config.yaml
n_layer: 15
n_head: 2
n_kv_head: 2
norm: "layernorm"
norm_place: "pre"
norm_eps: 1e-05
init_std_qkv: 0.04
init_std_down: 0.0
lr_head: 0.00683
grad_clip: 1.0
decay_shape: "linear"
final_lr_fraction: 0.0
batch_tokens: 32768
dataset: "wikipedia_en"
MLP neurons of a small language model. Each row is named by its layer, matrix (up: input weights) and neuron, and shows model dimensions 16-111. Each number is 200 + 30 x the weight over its row's rms, rounded and kept within 0 to 999.
After each neuron's rows, "fires in" lists the words (lower case) most often at its 100 highest values on Wikipedia text that the model never trained on.

L4.up99,213,291,183,209,216,200,223,181,188,173,233,169,209,180,175,167,195,218,207,213,225,206,221,214,199,256,194,192,218,250,183,141,216,217,251,227,169,148,166,204,154,252,200,233,201,148,182,219,169,274,200,186,169,183,223,245,245,256,210,199,200,216,194,203,204,205,208,198,167,173,198,181,213,217,224,212,199,180,160,222,220,235,216,209,166,224,233,240,132,238,186,107,234,194,225,192
fires in: "during", "early", "district", "earned"

L2.up565,193,209,193,192,191,212,243,188,211,201,228,159,211,125,234,193,202,247,223,182,185,219,249,185,161,212,243,235,231,203,217,175,193,151,190,203,167,250,171,288,209,173,222,210,162,252,208,226,194,201,198,198,226,195,239,173,197,204,231,188,198,190,236,199,220,163,192,222,171,159,180,213,233,221,209,178,210,160,164,210,239,196,166,222,189,184,199,205,237,172,209,202,212,188,177,149
fires in: "have", "david", "having", "right", "evidence", "dave"

L4.up483,188,189,239,232,179,165,182,157,168,191,220,175,249,170,185,201,165,175,213,189,202,217,214,165,173,208,180,177,188,207,123,193,216,280,146,204,246,227,210,215,205,178,198,199,250,207,178,164,187,178,175,205,170,203,232,165,209,215,212,204,204,205,255,118,234,175,190,224,210,167,305,177,185,217,201,163,234,220,215,220,243,220,200,219,181,223,239,249,161,153,217,151,168,205,210,221
fires in: "with", "within", "without"

L4.up457,173,173,204,176,181,252,206,136,185,269,163,198,186,176,203,209,232,196,208,196,252,199,216,190,199,217,251,209,213,181,187,148,218,233,245,249,243,201,239,190,206,192,214,201,180,216,159,175,220,124,163,210,305,217,191,284,244,233,177,241,248,185,168,233,182,177,172,197,247,178,200,174,176,196,220,157,155,213,185,146,208,206,192,253,175,168,220,209,152,199,210,254,181,187,264,256
fires in: "football", "footballer", "hapoel", "spain", "fox", "poetry"

L3.up575,181,170,154,203,178,208,227,191,188,171,197,180,220,220,217,133,253,217,172,181,198,191,222,177,204,191,187,235,212,195,200,199,185,254,261,189,173,186,223,189,198,223,228,224,178,224,207,202,141,183,191,212,183,184,204,162,173,210,167,231,239,195,173,188,245,202,213,178,209,187,233,236,161,191,194,238,208,244,199,215,235,206,261,171,263,221,262,211,225,160,200,205,225,165,266,204
fires in: "history", "area", "actor", "islands", "historical"

L4.up478,143,200,248,230,249,176,202,196,201,212,185,224,192,201,228,232,173,228,177,252,206,121,187,180,234,225,211,178,196,246,164,223,212,196,163,174,211,217,159,150,185,236,212,193,183,222,176,119,241,221,197,167,227,192,235,194,162,109,203,189,189,227,206,151,250,209,241,274,217,233,229,170,239,175,212,208,180,215,172,211,254,216,170,178,194,204,224,199,205,194,166,203,205,148,205,154
fires in: "of", "company", "signed", "kingdom", "caused", "sustainment"

L4.up425,228,229,139,241,227,145,235,128,209,167,176,181,197,225,180,133,194,202,195,183,160,201,212,190,233,147,161,234,205,227,158,210,201,154,131,217,201,177,220,176,187,161,211,196,214,196,223,164,200,166,217,186,248,193,176,192,191,179,176,208,184,188,183,200,228,205,147,225,193,191,192,154,172,180,218,222,258,236,163,227,230,194,203,201,202,190,195,156,192,174,182,237,193,209,180,222
fires in: "championship", "championships", "take", "week", "game", "gave"

L4.up404,234,138,188,206,164,183,225,201,186,221,217,184,244,212,208,178,172,198,195,145,157,200,181,183,163,166,155,197,186,190,174,181,211,266,202,139,187,251,173,182,216,214,194,211,226,160,241,205,193,211,231,244,190,178,184,254,198,266,234,230,247,201,180,234,216,215,164,158,187,221,192,222,230,199,166,222,239,202,238,179,161,230,220,177,211,189,252,153,199,219,219,211,206,157,233,191
fires in: "there", "they", "methods", "toumodi"

L2.up692,144,177,249,243,197,187,241,205,211,202,137,240,242,178,198,197,176,201,160,140,211,192,216,247,174,215,235,249,197,186,202,142,173,225,178,185,234,234,181,248,153,171,215,194,196,222,216,234,181,181,185,227,187,219,194,153,188,195,148,182,208,229,256,167,184,225,230,194,166,236,215,191,169,193,167,242,231,200,149,140,215,165,215,246,203,209,249,251,218,224,217,171,153,221,142,145
fires in: "when", "where", "africa"

L5.up518,229,152,230,227,226,212,189,201,194,244,224,199,154,199,222,175,257,203,203,190,158,151,236,200,229,182,151,168,203,144,198,187,199,239,171,217,228,208,172,191,155,189,185,242,171,233,195,209,209,177,190,238,206,239,214,184,179,205,133,230,169,245,173,207,227,228,156,143,234,259,232,202,203,185,243,230,220,171,229,163,230,183,181,185,172,170,179,201,208,198,268,210,208,191,230,202
fires in: "career", "between", "care"

L5.up721,227,258,181,237,170,132,219,185,182,228,268,189,230,187,209,188,209,203,244,163,201,189,154,183,240,186,222,212,182,181,204,203,221,237,182,212,196,178,252,198,142,222,140,196,247,272,184,227,158,251,190,190,178,162,201,177,201,218,151,187,204,188,204,199,185,201,191,205,170,178,189,176,144,169,187,175,165,178,250,181,163,178,172,192,204,207,215,188,163,203,213,251,216,230,166,190
fires in: "other", "more", "each", "every", "oglu", "others"

L2.up223,207,227,189,224,170,182,237,201,236,162,140,198,215,241,218,183,180,219,156,176,197,202,246,218,161,212,182,207,223,175,210,241,198,189,211,141,217,169,261,168,212,192,231,210,175,256,195,213,245,172,177,174,194,205,171,195,153,161,259,226,226,172,199,190,217,153,138,179,245,196,184,209,206,199,166,171,180,184,187,178,190,200,199,197,224,170,144,197,202,170,211,175,232,137,160,186
fires in: "government", "governor", "tournament", "announced", "music", "governorate"

L7.up81,222,177,202,190,175,202,133,202,231,161,269,219,195,152,157,208,195,193,193,173,215,223,180,204,172,175,178,170,250,182,178,160,214,190,217,183,245,191,194,209,165,154,206,202,210,210,219,109,219,238,220,188,184,185,175,234,158,191,249,150,194,197,195,184,207,156,186,197,152,269,223,234,192,189,245,232,147,193,221,188,210,224,224,247,134,181,134,179,188,189,220,215,194,176,210,283
fires in: "of", "in", "science", "prize"

L7.up426,194,147,186,177,228,194,168,233,183,219,183,263,213,193,241,189,225,223,221,248,215,183,194,211,135,102,192,207,215,230,237,237,157,212,193,210,165,177,135,173,218,224,236,242,196,194,186,177,261,196,184,195,244,183,164,220,187,184,160,197,217,243,246,196,255,176,156,173,240,190,174,188,195,217,169,192,223,193,216,227,217,215,240,217,231,172,241,207,197,201,163,185,225,201,181,199
fires in: "from", "of", "born", "000", "certification", "foreign"

L8.up20,162,200,162,183,222,144,214,207,195,261,229,225,231,196,200,221,218,162,187,209,189,246,252,210,216,190,268,219,190,255,214,235,216,186,161,269,207,249,189,153,230,191,184,247,206,197,254,155,241,209,148,169,183,194,170,202,217,166,201,147,186,221,177,177,236,199,205,217,193,168,142,171,230,208,162,172,219,244,186,181,207,212,255,223,135,188,172,219,236,198,183,138,200,198,165,167
fires in: "of", "to", "under", "www"

L3.up648,227,215,164,228,176,167,254,275,189,197,232,212,178,201,212,235,169,220,164,132,175,179,212,210,177,235,258,243,234,195,242,195,149,204,182,148,187,226,222,172,238,191,204,209,235,171,194,199,214,256,178,186,251,175,157,226,215,204,262,243,147,168,203,198,190,140,191,180,168,204,199,225,204,193,170,132,200,115,224,142,209,209,203,190,143,218,155,203,233,206,193,171,160,225,171,190
fires in: "silver", "region", "regional", "division", "next", "six"

L3.up651,258,181,168,215,236,191,182,130,216,203,206,210,171,159,194,264,178,147,208,223,192,203,217,192,176,253,233,231,208,191,194,191,173,220,218,142,193,219,217,230,188,161,149,211,194,186,176,222,224,223,165,184,214,209,243,200,180,192,165,179,202,233,181,175,220,170,177,204,200,181,224,237,227,207,207,196,172,213,203,179,209,160,192,196,232,190,250,199,192,182,181,162,228,177,163,192
fires in: "other", "well", "self", "others", "by", "late"

L2.up886,228,190,153,123,219,234,200,190,219,194,152,170,172,233,188,190,171,200,151,190,178,269,273,217,224,238,150,227,218,196,227,150,211,232,196,175,209,182,204,207,183,194,180,160,195,210,202,256,221,211,184,229,235,207,222,191,196,184,219,173,198,217,210,224,210,244,203,179,220,157,172,256,185,200,127,229,179,155,201,154,200,235,189,242,200,223,171,238,227,252,262,202,182,201,172,199
fires in: "would", "will", "could", "down"

L2.up329,211,214,213,207,183,188,234,222,192,158,185,244,160,172,271,178,170,192,189,164,214,224,188,206,189,228,170,213,173,226,137,196,203,180,222,241,210,203,242,166,241,203,186,181,229,160,182,184,227,182,176,268,235,197,244,206,225,158,218,175,190,241,185,177,211,205,175,183,149,246,194,189,211,156,196,206,192,213,243,249,169,191,173,229,182,173,257,228,174,215,209,184,180,214,219,180
fires in: "located", "0", "building", "although", "downing", "announced"

L4.up362,212,142,233,199,209,181,187,198,210,245,234,205,192,222,199,192,198,206,197,219,161,127,222,238,186,210,148,227,167,156,243,236,247,170,220,165,182,234,149,179,167,173,199,216,232,201,221,206,193,189,196,219,184,165,252,195,153,179,179,150,193,220,219,208,243,175,170,178,215,187,216,229,233,199,209,215,180,192,168,160,215,181,134,222,215,233,154,256,195,214,195,114,222,185,194,235
fires in: "career", "people", "charles", "hearing"

L3.up395,201,184,191,246,162,221,207,181,235,214,175,179,185,224,252,199,179,223,217,205,236,196,149,242,191,184,174,196,190,229,170,258,154,187,190,246,203,206,210,215,206,160,168,258,189,202,172,214,191,225,173,171,146,179,172,230,232,235,194,174,211,256,201,222,157,206,168,224,161,174,206,210,183,217,200,208,252,220,228,163,213,148,224,196,260,194,226,202,175,256,209,209,185,193,168,215
fires in: "district", "southern", "patrick", "northern", "lyrics", "electric"

L2.up900,202,185,213,217,198,185,219,134,227,212,263,109,195,187,192,230,170,219,204,202,214,151,193,172,192,209,232,208,198,187,210,138,179,258,229,214,245,207,216,237,180,175,148,150,224,251,179,160,223,243,171,156,194,166,170,238,151,208,189,192,198,224,203,195,220,193,225,212,228,145,159,246,199,205,197,184,232,206,194,195,266,234,144,149,249,196,208,178,181,232,168,187,230,227,228,188
fires in: "other", "letters", "others", "uttarakhand", "route"

L3.up147,211,205,178,197,246,189,224,253,229,212,236,191,215,257,195,190,213,240,194,171,188,149,203,201,206,233,232,236,215,179,185,186,201,224,201,209,201,196,178,205,213,184,223,165,255,202,234,259,180,238,156,217,206,199,161,254,215,170,118,122,158,204,228,185,193,256,197,187,152,196,158,181,160,193,184,178,208,147,210,207,238,244,187,192,208,188,227,174,187,241,201,224,215,190,174,174
fires in: "new", "other", "related", "others", "secondary"

L3.up656,265,218,225,175,233,291,190,169,214,227,220,170,229,247,267,206,223,217,207,224,235,185,223,219,166,197,227,163,229,198,216,213,218,262,267,228,213,210,201,200,200,233,179,195,164,219,200,185,221,163,198,199,202,238,193,207,164,232,182,192,192,190,230,170,204,197,171,165,239,203,161,209,178,165,185,185,224,223,178,177,261,215,147,224,167,195,251,190,213,149,182,185,227,205,216,177
fires in: "other", "microbiologist", "brother", "bacteriologist", "director", "others"

L2.up26,175,232,176,209,176,170,142,160,197,261,198,187,237,157,183,177,204,240,202,191,173,177,207,200,221,198,231,213,199,196,209,160,163,225,199,175,243,178,200,169,214,203,192,227,238,160,202,232,237,210,183,160,188,166,198,229,147,208,225,218,183,213,235,227,189,197,196,292,197,190,159,184,255,226,180,199,182,206,200,193,188,171,187,182,306,170,191,231,217,218,200,202,227,229,207,192
fires in: "western", "european", "whose", "chinese", "northwestern", "reserve"

L8.up808,172,133,186,171,193,182,235,196,214,243,207,206,183,243,226,229,156,214,182,223,191,235,214,196,185,167,223,207,175,190,194,194,230,217,191,202,172,185,288,156,202,196,95,183,194,161,198,187,212,245,173,191,219,219,219,183,203,226,213,171,168,149,168,132,178,201,238,215,214,182,208,159,210,214,180,160,161,240,196,161,214,249,232,164,199,245,190,220,170,177,194,162,206,207,188,179
fires in: "of", "there", "www", "office", "and"

L2.up203,182,135,215,211,243,161,207,156,215,169,230,231,206,271,188,199,224,209,179,173,196,182,211,161,156,206,205,272,189,179,238,223,120,224,155,177,200,222,198,220,172,238,231,177,180,243,133,204,210,226,169,177,253,174,168,206,228,190,196,245,192,186,141,174,184,151,193,190,210,188,227,239,226,227,219,225,185,199,178,192,225,214,175,230,225,222,201,214,228,235,201,178,224,161,155,151
fires in: "known", "ft", "kg", "moved", "bn", "life"

L4.up508,223,186,168,206,173,236,244,229,219,169,192,175,236,181,152,253,186,252,240,187,230,188,228,186,203,242,201,234,234,193,237,198,231,247,239,218,186,160,177,210,213,232,227,186,222,227,148,212,194,217,154,185,249,185,207,199,227,214,204,178,229,244,201,198,157,221,191,203,246,203,124,209,202,227,243,230,199,129,202,228,196,229,173,211,185,218,222,173,172,204,164,197,198,191,210,150
fires in: "district", "located", "robert", "location", "local", "draft"

L5.up255,199,183,250,189,189,261,178,197,181,211,167,208,204,207,208,207,206,210,202,181,195,178,211,161,218,192,254,211,163,193,182,243,251,190,231,206,180,175,149,246,219,231,146,251,187,220,231,175,202,195,158,207,195,207,173,256,216,132,185,182,210,198,200,218,254,174,219,175,184,250,194,114,266,167,184,206,164,198,219,222,175,251,139,198,184,189,199,260,197,220,224,239,192,145,189,203
fires in: "the", "greece", "conservative"

L2.up339,184,205,172,224,198,199,225,174,165,204,266,109,211,137,184,224,195,243,225,160,178,178,256,223,201,215,221,194,195,195,166,230,190,217,220,206,202,192,223,243,246,209,165,163,250,216,197,203,252,190,214,192,168,191,205,206,122,201,194,165,193,231,246,140,220,208,189,202,218,237,235,222,252,218,187,150,164,181,163,204,169,188,240,186,216,229,201,227,218,187,212,163,248,169,209,216
fires in: "with", "for"

L3.up6,250,217,200,244,177,178,181,219,207,175,226,208,194,171,138,155,243,195,171,188,160,202,223,204,199,194,222,223,210,174,246,175,150,174,192,166,183,194,172,192,188,266,201,189,221,174,177,186,221,224,212,234,198,194,200,238,213,245,220,234,189,230,221,241,265,175,177,200,240,215,192,221,164,161,191,214,187,168,164,289,215,201,248,171,174,183,192,156,123,176,259,217,161,237,169,187
fires in: "member", "station", "town", "higher", "region", "regional"

L4.up354,125,211,189,160,200,217,225,224,227,220,167,183,197,210,173,219,143,208,192,185,180,201,179,155,180,221,236,240,156,187,193,194,155,191,170,215,173,198,234,189,204,148,170,236,274,227,196,193,201,182,208,182,244,200,207,223,240,246,204,159,193,186,197,209,180,137,227,196,211,170,138,189,173,230,207,158,232,217,254,204,155,213,229,262,236,177,190,186,195,222,230,225,222,192,222,167
fires in: "him", "parliament", "sam", "himself", "hamburg"

L2.up961,175,181,150,230,228,194,220,219,227,242,179,211,200,236,146,179,195,215,158,140,238,231,236,164,193,185,154,197,198,223,151,197,189,163,159,223,209,180,203,212,240,209,244,189,221,197,205,197,194,205,203,195,190,172,194,197,201,223,173,221,161,221,189,189,194,216,169,211,235,206,203,209,253,192,245,219,159,224,198,255,203,116,238,183,291,219,174,208,228,219,173,189,247,249,219,222
fires in: "of", "at", "than", "office", "attempt"

L4.up353,210,221,115,192,186,244,207,239,162,214,215,205,166,220,195,245,187,249,197,197,232,225,205,247,203,146,152,175,241,208,180,188,166,164,261,196,194,174,198,220,190,215,195,255,218,194,179,186,242,181,228,209,162,233,213,207,215,203,211,226,191,221,205,246,206,208,192,263,168,173,176,246,234,239,219,198,220,259,188,184,192,195,216,231,194,247,203,207,217,195,214,267,226,140,207,206
fires in: "route", "south", "north", "southern", "northern", "east"

L2.up822,159,245,198,196,195,245,169,224,151,209,238,186,221,196,266,215,203,153,177,238,219,209,158,160,240,207,210,173,203,142,201,197,199,231,198,192,168,171,206,168,249,175,210,231,238,171,168,216,252,236,146,215,221,232,188,208,189,175,184,191,187,245,183,191,160,211,222,226,201,227,174,140,229,194,208,211,172,210,206,199,206,237,184,206,176,215,207,231,193,213,217,301,213,202,203,152
fires in: "this", "super", "beijing"

L3.up663,215,265,176,93,162,260,207,181,220,221,168,230,229,212,202,157,194,169,162,209,179,181,261,161,152,192,192,205,245,181,203,190,208,230,131,168,206,197,274,150,178,186,171,205,201,208,251,173,187,181,170,182,227,199,178,205,170,193,148,189,190,177,184,168,263,218,142,168,194,166,203,209,276,191,202,234,217,178,234,220,177,213,228,211,139,208,159,209,166,167,199,156,218,209,232,222
fires in: "american", "among", "against", "again", "association", "america"

L10.up365,190,198,206,204,138,206,187,212,213,288,187,171,215,191,150,205,173,263,214,257,217,227,198,205,198,184,199,213,247,195,229,208,170,165,219,197,204,159,211,236,186,183,226,199,189,185,196,237,217,234,205,226,187,118,173,165,206,195,174,208,175,227,210,232,228,213,268,222,233,231,207,178,204,210,197,204,225,180,158,202,223,220,229,203,202,239,198,242,228,231,199,179,199,218,234,246
fires in: "to", "of", "and", "first", "preceded", "the"

L9.up954,193,166,179,141,210,152,182,198,214,259,221,232,253,150,275,255,206,223,183,184,238,207,187,247,138,194,187,211,226,207,178,191,189,163,187,174,185,202,180,224,223,156,166,197,176,198,189,198,227,196,213,192,183,169,165,228,210,200,205,139,247,179,179,193,135,167,233,221,230,190,157,196,229,186,205,194,172,218,198,180,205,206,240,198,208,238,247,201,194,235,193,173,181,221,231,185
fires in: "and", "there", "such", "n", "than", "february"

L10.up988,202,162,187,225,220,204,223,186,191,210,193,160,155,189,163,235,178,210,185,180,239,292,209,155,186,160,200,216,207,215,224,164,212,231,186,193,244,170,168,207,139,226,217,228,187,178,203,207,235,221,200,171,183,191,196,126,189,238,238,183,176,215,148,186,206,155,201,177,234,238,148,176,184,266,224,203,181,211,218,198,180,188,216,226,194,197,164,228,171,205,197,262,258,248,210,186
fires in: "from", "in", "at", "of", "and"

L8.up162,223,176,188,238,175,248,197,210,167,203,206,172,195,230,224,152,185,200,222,169,215,163,210,210,270,186,188,206,185,242,212,180,209,199,183,235,190,165,150,218,236,109,141,220,222,220,179,203,213,179,216,142,239,206,231,153,218,152,210,170,183,215,205,183,183,187,198,229,228,196,206,201,162,240,190,161,236,257,151,180,190,255,220,190,216,204,198,210,170,173,272,172,171,170,194,191
fires in: "been", "was", "to", "named"

L5.up842,244,180,181,218,218,215,262,203,188,217,217,250,225,237,217,203,183,252,153,179,164,219,268,171,154,212,194,193,169,222,181,190,202,198,196,143,219,211,178,201,182,220,208,253,152,216,211,216,175,198,215,162,231,165,196,186,211,209,177,234,207,204,214,101,206,242,185,182,220,291,192,190,204,194,224,245,229,219,143,187,195,199,203,220,217,167,221,196,186,212,171,208,213,209,185,158
fires in: "when", "where", "various", "video"

L5.up667,244,200,198,266,159,166,187,224,222,179,210,249,201,266,193,207,177,200,205,197,257,181,198,153,206,133,172,199,218,222,178,269,187,229,198,209,195,141,174,174,154,175,161,174,148,202,154,159,227,207,242,188,181,178,231,203,207,189,167,141,191,191,171,183,228,179,194,232,219,214,228,196,208,194,135,172,255,234,233,233,235,230,218,233,178,194,194,190,174,235,184,186,189,178,189,210
fires in: "of", "kim", "similar"

L5.up382,140,175,185,206,214,188,260,199,249,233,220,150,169,226,198,251,205,194,164,207,250,169,215,238,234,225,203,186,193,192,170,225,191,207,232,196,157,151,222,170,173,203,201,215,206,206,194,250,214,258,223,217,149,229,248,116,163,207,232,194,201,162,184,135,206,225,226,193,211,229,197,136,225,230,223,235,148,198,193,155,183,184,212,219,201,128,218,247,206,206,201,169,202,238,216,207
fires in: "preceded", "august", "party", "previous", "previously", "author"

L5.up259,210,213,136,210,142,244,206,148,230,198,166,226,225,206,206,215,145,220,178,191,208,161,249,210,172,172,213,222,214,174,192,223,242,226,162,239,231,214,196,184,177,192,181,237,205,226,175,140,268,184,199,206,196,204,225,214,167,160,152,218,227,182,194,234,174,203,203,167,190,190,271,150,250,186,163,155,210,179,248,206,240,194,193,169,130,214,233,222,158,213,180,224,232,201,182,250
fires in: "the", "of", "produced"

L2.up356,181,240,220,235,181,140,240,172,190,179,173,232,171,148,182,259,187,197,214,185,183,225,212,161,216,213,204,115,163,167,144,263,184,198,165,227,174,173,222,232,223,166,187,178,206,228,259,165,234,192,199,196,192,183,174,207,201,251,210,180,216,163,202,184,203,253,186,244,192,196,181,147,218,127,237,150,225,275,179,221,150,203,165,195,183,191,239,120,167,201,212,159,172,211,194,228
fires in: "of", "check", "chicago", "chicken", "where"

L2.up993,181,172,206,130,213,164,183,208,197,177,182,191,164,180,177,243,160,236,155,147,205,244,197,221,210,169,142,215,239,215,171,205,222,263,225,232,222,165,208,202,138,184,221,142,159,186,241,229,230,152,151,192,208,222,176,193,224,134,150,184,192,261,196,168,178,273,197,190,203,224,194,213,172,224,223,206,179,191,217,191,174,194,217,168,226,186,238,186,204,198,177,224,154,178,165,180
fires in: "would", "can", "could", "group"

L2.up652,173,185,242,248,198,161,198,177,126,190,232,144,167,154,191,242,172,216,262,250,231,232,221,159,170,172,204,253,237,202,225,195,183,187,160,228,145,195,195,217,242,160,216,168,198,206,220,218,167,237,218,228,185,193,175,187,217,203,217,219,229,225,148,202,153,223,187,235,218,227,209,138,228,188,193,169,236,219,226,216,196,209,194,208,219,232,214,195,200,225,222,226,141,126,181,204
fires in: "history", "his", "called", "he", "energy", "herzog"

L2.up123,207,204,192,164,181,202,276,211,187,192,210,210,188,225,168,171,162,205,153,175,219,227,215,174,204,121,202,137,213,181,215,236,227,233,189,197,223,181,246,200,233,208,163,238,243,224,228,225,185,133,191,207,233,185,182,243,282,186,204,203,173,171,161,167,172,218,188,217,185,145,159,224,187,202,206,216,193,237,235,196,223,202,215,214,259,207,153,209,223,249,174,177,206,170,224,237
fires in: "him", "them", "himself", "since", "symptoms", "these"

L2.up275,170,205,188,211,190,176,212,188,153,229,176,192,186,216,196,179,165,144,205,213,227,248,219,201,199,188,218,185,156,191,176,234,206,263,170,231,240,186,164,235,269,153,184,220,231,222,191,233,208,208,166,172,168,259,200,215,243,189,213,181,199,131,173,162,201,192,196,288,221,210,162,225,168,149,212,154,195,247,199,254,197,212,218,222,215,177,155,200,181,201,181,269,197,213,171,171
fires in: "this", "his", "shot", "herzog"

L3.up345,219,201,203,162,212,267,154,246,205,196,182,203,210,260,232,211,149,199,207,223,234,237,222,212,259,228,169,223,222,180,180,196,179,187,182,164,196,189,239,167,156,133,168,178,184,165,220,213,254,164,186,212,238,189,196,200,206,195,145,252,181,223,189,202,218,189,241,183,205,179,201,178,185,238,205,158,196,221,238,188,217,220,229,245,187,149,206,220,147,196,190,188,170,211,232,225
fires in: "about", "against", "adam", "again", "candidate"

L5.up789,215,244,159,237,199,200,242,218,230,224,182,203,225,194,244,237,201,137,203,218,167,184,240,175,251,191,181,137,221,210,198,264,174,219,224,240,252,224,167,175,222,195,163,238,195,196,207,268,234,216,256,165,174,168,168,218,166,240,165,226,170,164,182,175,179,177,197,225,199,193,225,217,156,205,176,164,236,223,190,204,210,231,191,188,275,201,155,175,204,230,178,207,187,152,238,189
fires in: "in", "contract", "of", "although", "presented"

L8.up509,216,230,177,162,198,221,202,214,210,187,205,175,265,241,180,175,166,200,115,179,202,233,152,155,154,183,184,233,176,199,166,168,156,212,128,220,186,187,201,166,122,183,226,189,146,203,228,188,202,181,190,167,177,152,201,193,222,227,214,195,183,202,165,214,199,159,142,233,234,166,254,225,160,209,182,234,196,219,234,163,224,217,175,197,224,195,183,203,204,252,211,189,257,152,221,226
fires in: "of", "often", "year", "years"

L9.up794,194,127,198,204,205,196,181,195,242,196,195,170,227,157,152,221,190,196,239,159,238,237,201,208,156,200,182,191,202,246,187,147,158,243,157,194,184,191,207,211,227,152,166,192,261,205,168,185,164,150,245,228,174,217,230,212,188,161,225,174,204,205,201,172,179,128,189,194,199,174,176,196,191,222,233,189,271,224,203,231,190,198,225,216,231,215,192,141,225,203,172,167,131,189,184,188
fires in: "was", "were"

L5.up334,217,222,211,252,204,197,185,197,166,183,232,148,128,228,196,256,166,144,240,164,232,183,153,194,225,181,220,206,173,242,209,164,201,230,161,221,198,189,168,188,114,242,264,203,211,211,254,228,195,167,257,193,187,184,177,173,173,125,225,212,149,225,134,166,235,243,208,208,163,234,229,255,147,254,168,255,170,189,208,183,192,226,154,202,197,150,272,187,160,187,251,222,203,166,197,207
fires in: "located", "village", "listed", "racing", "rural", "railway"

L2.up697,221,233,211,231,187,222,187,193,197,155,204,187,173,205,183,217,205,214,170,167,182,188,150,221,200,227,169,188,226,184,156,184,203,249,177,178,203,176,188,209,216,221,185,150,174,200,271,175,204,209,249,190,225,170,169,188,239,208,177,288,206,195,175,150,225,199,215,202,239,195,196,195,224,246,131,217,184,190,178,179,173,224,193,161,190,179,249,154,208,258,187,187,169,185,218,224
fires in: "their", "there", "they", "air"

L3.up118,206,213,165,178,202,192,186,220,253,285,224,206,184,196,212,227,164,215,169,178,162,183,209,203,225,195,212,158,189,203,242,231,206,208,174,194,227,213,132,218,203,225,152,255,170,186,234,198,223,204,132,194,220,183,209,191,173,175,199,210,181,227,174,257,169,189,230,226,197,213,155,172,242,195,204,208,209,205,201,213,194,161,253,136,179,192,229,168,193,169,232,217,200,189,204,175
fires in: "american", "railway", "joined", "coast", "latin", "and"

L4.up975,175,181,265,221,146,170,182,219,196,179,156,221,201,175,193,187,243,216,195,258,194,204,197,234,214,209,295,198,205,233,184,217,214,191,199,238,217,202,180,181,210,152,208,154,168,221,132,189,217,204,239,169,201,157,244,159,235,204,192,214,202,207,225,205,210,224,209,215,186,224,170,180,130,226,264,224,184,226,179,208,244,219,198,159,155,265,152,190,210,224,171,175,179,147,196,255
fires in: "of", "for", "best"

L5.up1000,198,191,193,182,168,203,207,207,219,202,170,247,187,186,255,237,214,214,254,227,150,166,137,245,179,229,196,178,176,177,189,229,172,192,192,249,222,222,230,208,145,223,200,222,193,169,191,154,208,211,183,215,215,164,152,237,190,273,138,203,194,241,164,235,210,226,170,252,182,144,159,230,217,220,196,184,231,223,179,135,165,179,222,176,181,216,211,188,198,232,147,232,169,176,188,175
fires in: "they", "year", "any", "season", "effects", "several"

L3.up241,183,249,122,237,247,207,221,181,225,201,185,261,127,204,270,187,222,195,195,249,170,227,148,197,153,203,200,234,208,229,190,187,209,223,202,198,192,234,237,209,152,207,191,226,174,193,180,152,161,219,152,192,224,179,248,191,239,224,178,195,163,174,219,213,213,141,259,210,243,190,198,178,240,196,238,234,206,171,184,165,183,196,222,209,221,246,219,213,209,154,175,211,213,211,174,148
fires in: "to", "total", "take", "taking", "tokyo"